Weights of a small transformer language model.
Size: width 224, vocabulary 926, 18.8M parameters.
Architecture: RMSNorm before each block, untied embeddings.
Training: a variant of Adam for these matrices, 892M tokens, 3326 steps.
MLP neurons of a small language model. Each row is named by its layer, matrix (gate and up: input weights) and neuron, and shows model dimensions 96-191. Each number is 200 + 20 x the weight over its row's rms, rounded and kept within 0 to 999. A neuron's up and down rows have the sign that makes its largest values positive.
After each neuron's rows, "fires after" lists the tokens most often just before its 100 highest values on Wikipedia text that the model never trained on; "fires on" lists the tokens most often at its 100 highest values on Wikipedia text that the model never trained on.

L10.gate273,237,199,214,225,177,189,229,180,157,199,199,155,197,188,236,192,201,223,196,204,197,203,176,175,219,203,172,176,201,209,174,192,180,199,210,196,207,190,206,227,170,203,229,182,211,181,211,188,209,193,209,230,222,178,221,192,212,206,178,190,216,218,184,206,171,206,175,213,222,186,204,195,167,193,193,184,184,162,186,219,233,217,196,213,193,216,157,185,243,235,186,250,224,193,214,176
L10.up273,183,214,194,207,204,203,166,154,210,220,236,209,185,213,227,205,221,210,199,192,166,205,212,212,205,201,205,197,203,194,201,233,196,227,184,150,235,226,249,158,165,182,190,192,209,203,183,200,214,179,167,215,200,214,189,169,177,186,227,217,184,192,166,227,172,205,220,184,231,177,231,190,259,196,187,211,226,208,164,194,193,194,244,176,159,204,220,224,228,190,182,225,174,211,173,193
fires after: " at", " bet", " A", "t", "ong"
fires on: " the", "pr", "we", " a", " of"

L5.gate654,232,188,244,186,229,265,172,171,192,200,201,218,198,221,229,192,197,208,226,204,206,182,206,186,178,200,194,167,214,193,194,199,176,231,174,197,219,243,204,212,205,214,204,194,227,186,171,191,199,184,209,202,212,222,178,226,207,190,194,199,228,184,184,209,225,200,196,169,250,236,201,189,213,208,183,146,207,214,201,216,209,170,212,187,208,219,168,205,201,183,169,187,176,200,190,200
L5.up654,190,206,176,199,192,204,233,201,200,213,194,219,198,204,255,180,197,197,185,173,199,243,161,215,193,178,185,188,220,177,208,226,196,201,190,189,208,201,184,221,205,186,187,175,173,204,206,198,121,199,177,189,194,201,203,187,222,218,198,168,207,209,212,198,196,188,211,180,198,220,203,230,177,200,199,188,209,201,204,198,217,183,205,191,223,200,217,180,226,211,181,233,183,183,205,169
fires after: "il", "port", "ur", "em", " National", "ic"
fires on: "ant", "al", "it", "ul", "or", "ian"

L4.gate1015,181,166,166,200,221,215,197,223,225,235,201,226,224,207,180,261,207,216,189,190,213,232,206,201,203,169,172,193,184,160,181,209,204,187,194,142,199,214,186,208,230,194,237,213,224,199,208,221,198,213,201,194,200,212,215,237,189,214,203,211,180,169,221,213,214,189,183,214,179,233,210,203,187,215,177,197,203,180,196,191,214,200,197,196,185,194,171,205,204,168,191,201,194,219,202,167
L4.up1015,213,214,179,215,181,172,220,199,201,229,217,224,226,165,225,189,205,158,162,209,226,160,240,201,199,163,187,177,187,166,196,220,194,163,199,217,186,187,226,229,190,198,222,206,170,208,199,237,210,209,217,155,193,194,205,245,209,197,196,187,227,211,241,184,237,187,202,205,184,209,195,188,191,210,181,187,180,241,170,209,227,189,175,179,211,234,203,183,229,183,182,199,203,201,200,200
fires after: "er", "or", "-", "al", "x", "r"
fires on: "g", "ic", "ial", "ation"

L3.gate248,196,149,181,217,211,235,176,181,204,240,225,192,199,180,182,218,171,218,194,207,189,212,207,219,157,158,190,187,218,175,189,203,222,184,221,204,196,244,222,205,191,196,215,195,214,200,176,206,198,202,182,153,203,218,204,213,234,216,200,198,214,173,184,213,228,214,175,177,200,221,172,207,185,246,202,195,165,189,177,224,220,208,218,199,200,174,190,189,188,206,185,197,183,219,167,199
L3.up248,217,208,172,200,199,236,201,166,191,209,194,210,202,183,178,179,193,188,199,172,206,194,187,179,182,188,188,181,229,215,190,229,224,186,200,207,204,197,211,200,220,205,190,187,235,205,210,215,198,181,190,215,212,184,186,204,214,229,159,209,236,260,189,244,163,154,198,183,202,201,184,208,143,192,228,192,231,216,189,212,221,202,200,201,213,175,243,182,206,211,178,220,181,167,198,201
fires after: "g", " M", " d", " R", " m", " a"
fires on: "el", "id", "ed"

L4.gate943,194,210,207,234,236,201,210,218,207,189,205,192,236,229,209,193,191,225,212,200,228,217,161,204,180,166,212,185,195,214,157,195,185,205,221,214,232,203,212,235,220,188,182,207,197,213,240,229,255,185,200,193,217,194,188,183,202,220,222,156,215,215,176,206,231,199,214,240,198,156,222,248,194,193,172,200,183,228,183,204,184,187,226,214,207,224,182,189,173,216,173,213,188,192,212,188
L4.up943,169,210,194,205,204,190,208,237,174,212,193,213,175,196,188,182,185,195,197,197,231,241,167,213,169,201,198,210,220,191,213,178,209,196,209,193,249,218,185,215,200,220,194,207,195,203,203,196,189,192,209,198,222,201,193,191,199,198,159,187,182,193,215,171,196,160,235,179,219,220,213,247,175,187,207,196,198,238,199,212,221,227,199,230,231,165,232,216,202,189,225,213,190,188,229,202
fires after: "and", "et", "st", "is", "ch", "ar"
fires on: "it", "ory", "n", "ious", "ure"

L4.gate140,210,197,205,183,217,194,167,184,204,175,178,211,179,174,209,212,186,187,222,194,191,197,191,176,220,188,179,201,216,201,197,259,187,211,203,196,198,190,209,200,206,210,246,212,220,190,205,206,217,186,218,189,190,209,208,225,196,218,198,216,221,164,177,231,199,211,186,214,199,190,228,208,196,180,187,178,212,211,246,191,192,204,195,202,244,180,217,195,223,202,241,176,197,203,200,206
L4.up140,170,232,183,172,202,196,202,190,207,182,224,230,215,184,213,196,200,193,218,199,161,211,188,212,225,184,232,198,203,193,211,182,220,197,240,248,176,190,226,208,208,206,213,208,227,190,174,230,195,216,179,211,193,190,201,215,188,207,162,210,206,206,189,205,198,190,241,190,194,180,166,193,205,173,199,215,180,196,209,196,203,192,187,180,203,175,193,193,224,222,230,187,189,220,178,202
fires after: " L", " l", "ell", "l", " N", " le"
fires on: "aw", "as", " as", "ab", "oth", "y"

L4.gate141,243,219,195,194,233,206,217,173,191,195,218,228,247,216,204,197,190,175,209,190,232,182,194,200,176,236,222,197,189,167,211,177,209,231,189,220,192,201,191,177,178,225,195,235,181,177,224,188,175,230,205,219,202,235,215,194,187,192,232,183,208,178,204,173,170,191,208,191,243,193,223,238,173,191,193,208,198,205,180,183,208,201,196,206,225,226,189,190,193,191,205,192,196,204,145,228
L4.up141,178,200,183,180,215,174,236,218,209,193,169,220,203,205,181,194,187,201,225,241,226,187,197,213,198,236,240,161,157,211,265,203,198,232,194,207,189,177,193,173,177,206,232,217,176,226,141,207,187,211,186,217,191,216,211,197,203,208,207,179,210,229,237,183,201,212,204,164,207,201,221,204,207,215,165,179,206,184,217,223,184,192,177,149,220,211,201,197,169,220,222,201,223,204,175,214
fires after: "il", "iam", "ri", "gan", "rib", "im"
fires on: "iz", "at", "ent", "it", "es", "ut"

L4.gate1001,192,229,199,217,188,192,204,177,168,208,180,191,192,187,189,168,148,211,202,200,211,228,213,229,175,185,172,179,181,195,250,206,214,190,228,182,194,214,205,185,252,228,227,202,174,215,211,174,194,204,222,196,238,176,225,223,213,194,196,181,184,193,194,221,211,213,203,178,214,197,181,179,204,206,195,174,166,215,209,247,217,179,230,178,205,209,200,198,187,203,191,209,189,172,201,206
L4.up1001,225,201,203,195,191,192,193,200,218,229,203,204,214,218,216,224,208,185,177,197,162,219,172,216,189,194,179,175,207,227,196,206,137,198,234,201,216,188,213,222,203,244,215,211,181,186,203,175,239,208,199,218,232,202,182,244,203,212,235,209,177,201,194,170,193,218,200,241,183,202,205,168,219,203,179,190,207,223,206,190,177,222,200,195,210,223,211,195,178,215,206,200,167,215,186,171
fires after: "th", "c", " ", "ath", " Th", "d"
fires on: "or", "ent", "on", "y", "k", "2"

L8.gate604,236,162,213,225,202,199,219,192,195,214,184,218,179,197,204,204,184,179,180,193,193,181,154,191,188,209,201,169,213,164,199,211,176,202,190,210,194,192,215,167,215,207,189,193,199,178,210,194,178,210,213,185,203,194,230,183,179,215,209,206,196,172,198,228,204,181,210,198,193,193,200,201,234,202,209,198,182,206,206,206,195,227,192,186,179,188,209,194,201,196,182,229,203,226,193,211
L8.up604,191,199,226,208,230,215,211,168,177,176,161,210,218,219,170,237,186,229,176,197,254,214,213,190,201,204,176,182,227,199,169,189,209,196,231,241,213,213,206,224,217,227,186,210,230,197,197,180,197,245,182,176,198,212,204,198,195,213,170,169,175,193,185,201,203,211,205,222,172,202,176,203,192,191,206,217,217,200,169,180,178,185,200,170,230,180,182,181,189,219,220,196,185,239,227,203
fires after: "om", "ce", " Le", "ee", "um", "am"
fires on: "an", "k", "ague", "it", "ent", "ince"

L3.gate366,200,215,211,223,198,211,223,221,208,199,207,187,220,156,177,216,176,234,190,207,179,201,214,210,169,167,180,180,204,205,223,212,220,219,224,193,191,198,194,175,200,181,207,201,187,215,220,195,197,233,180,202,253,172,237,207,241,202,183,225,201,169,177,218,197,189,204,179,185,188,164,197,210,178,200,187,199,236,163,211,208,233,228,251,197,226,205,220,190,196,226,195,201,206,216,233
L3.up366,228,165,188,207,166,191,189,198,217,217,197,200,219,234,187,182,195,208,177,194,229,221,215,186,216,166,165,189,213,210,176,172,195,207,212,211,200,204,193,217,182,199,218,187,167,168,195,218,184,219,181,176,218,191,194,198,188,195,203,178,187,197,196,191,196,212,233,207,206,186,186,206,156,210,218,186,217,220,206,214,206,220,243,185,229,195,215,184,160,193,216,233,185,179,202,245
fires after: "ad", " Th", "at", " th", "th", "d"
fires on: "i", "y", "r", "s", "or", "ing"

L9.gate723,198,241,205,201,226,204,210,218,197,208,218,148,219,219,190,194,189,188,182,189,184,220,162,193,213,187,181,193,192,218,180,230,198,171,228,151,190,216,181,196,209,224,213,214,180,178,230,223,154,178,214,211,182,224,233,199,204,208,210,171,163,196,213,183,209,224,173,190,177,156,199,214,169,220,208,199,224,213,199,199,198,224,239,243,202,228,208,234,221,233,173,227,183,218,187,203
L9.up723,206,175,183,182,170,160,184,205,224,176,202,197,196,198,209,199,182,178,222,163,225,215,209,209,218,170,189,188,173,223,226,197,212,209,209,199,177,204,225,212,223,204,182,226,228,232,214,227,217,176,180,189,212,222,203,218,194,213,178,197,197,222,194,197,216,240,215,213,213,226,195,225,224,226,209,214,208,189,203,240,219,221,201,204,217,205,188,212,178,196,225,197,185,193,224,221
fires after: "f", " New", "st", " d", " R", "-"
fires on: "l", " Y", "ed", "-", "e"

L4.gate724,237,213,226,210,209,172,196,186,224,185,210,219,203,163,196,204,186,193,189,196,198,187,188,215,193,170,192,187,184,214,221,204,204,195,170,206,199,193,207,240,156,235,199,203,195,208,212,228,175,205,209,180,186,171,208,214,165,234,190,188,223,220,217,208,208,199,161,212,179,179,165,220,184,175,201,182,201,187,177,221,195,196,204,207,175,181,183,228,186,162,221,213,173,201,233,228
L4.up724,209,235,204,193,175,195,225,191,208,182,186,191,207,184,226,200,199,230,184,183,224,168,174,183,137,197,198,190,196,199,208,215,191,198,193,190,180,212,193,187,168,171,199,156,183,228,232,228,178,184,186,193,181,191,185,176,180,193,190,203,242,241,193,199,217,180,206,188,165,210,161,220,210,207,219,203,194,172,195,220,192,187,191,211,204,192,230,208,217,171,183,201,198,179,172,233
fires after: " sh", "rom", "m", "ri", "ol", " o"
fires on: "b", "ip", "p", "un", "es", "ed"

L3.gate36,179,198,171,184,173,200,202,196,190,196,221,244,205,203,229,176,190,213,198,213,233,155,220,190,212,152,212,185,190,180,226,223,195,197,198,203,207,228,202,208,181,162,195,229,190,201,231,187,205,183,205,141,206,221,185,212,186,203,240,211,211,208,183,179,231,178,201,207,182,208,209,199,209,169,183,153,201,210,203,175,187,194,184,241,210,222,226,219,221,193,206,232,187,193,183,223
L3.up36,208,180,208,167,211,180,205,184,186,232,201,208,197,203,179,184,203,211,190,236,226,194,210,228,177,231,191,214,211,213,185,202,196,222,216,212,201,214,204,191,143,216,213,186,155,220,184,174,187,208,207,206,201,201,208,206,200,199,161,179,190,214,180,175,201,228,228,234,234,187,213,190,208,184,180,183,178,251,172,218,197,196,186,221,216,224,197,185,161,165,187,213,205,185,213,231
fires after: " app", "al", "ur", "ul", "iv", "r"
fires on: "ear", "ely", "est", "ly", "arly", "ch"

L9.gate1032,202,178,178,206,220,210,223,179,168,179,234,185,214,200,175,200,186,184,238,215,185,230,211,218,173,207,202,210,225,176,209,201,192,231,227,222,192,239,222,186,202,236,210,202,229,194,193,221,172,186,220,208,186,219,227,180,215,192,207,203,186,179,184,231,193,207,233,177,228,194,206,189,184,222,249,202,196,193,167,226,227,202,210,210,227,194,199,198,188,186,216,198,211,200,195,202
L9.up1032,212,215,174,184,232,157,209,193,208,174,216,208,224,189,223,200,191,179,173,215,208,179,179,212,189,219,202,157,195,211,195,214,208,211,167,175,222,221,179,211,218,211,187,142,208,189,189,194,169,219,198,187,206,228,209,185,205,213,178,173,200,198,227,194,202,202,215,203,229,222,181,207,198,206,202,184,221,217,192,208,183,183,190,200,227,182,201,204,212,226,206,224,184,192,159,182
fires after: " M", "im", "em", "id", " m"
fires on: "ed", "es", "or", "it"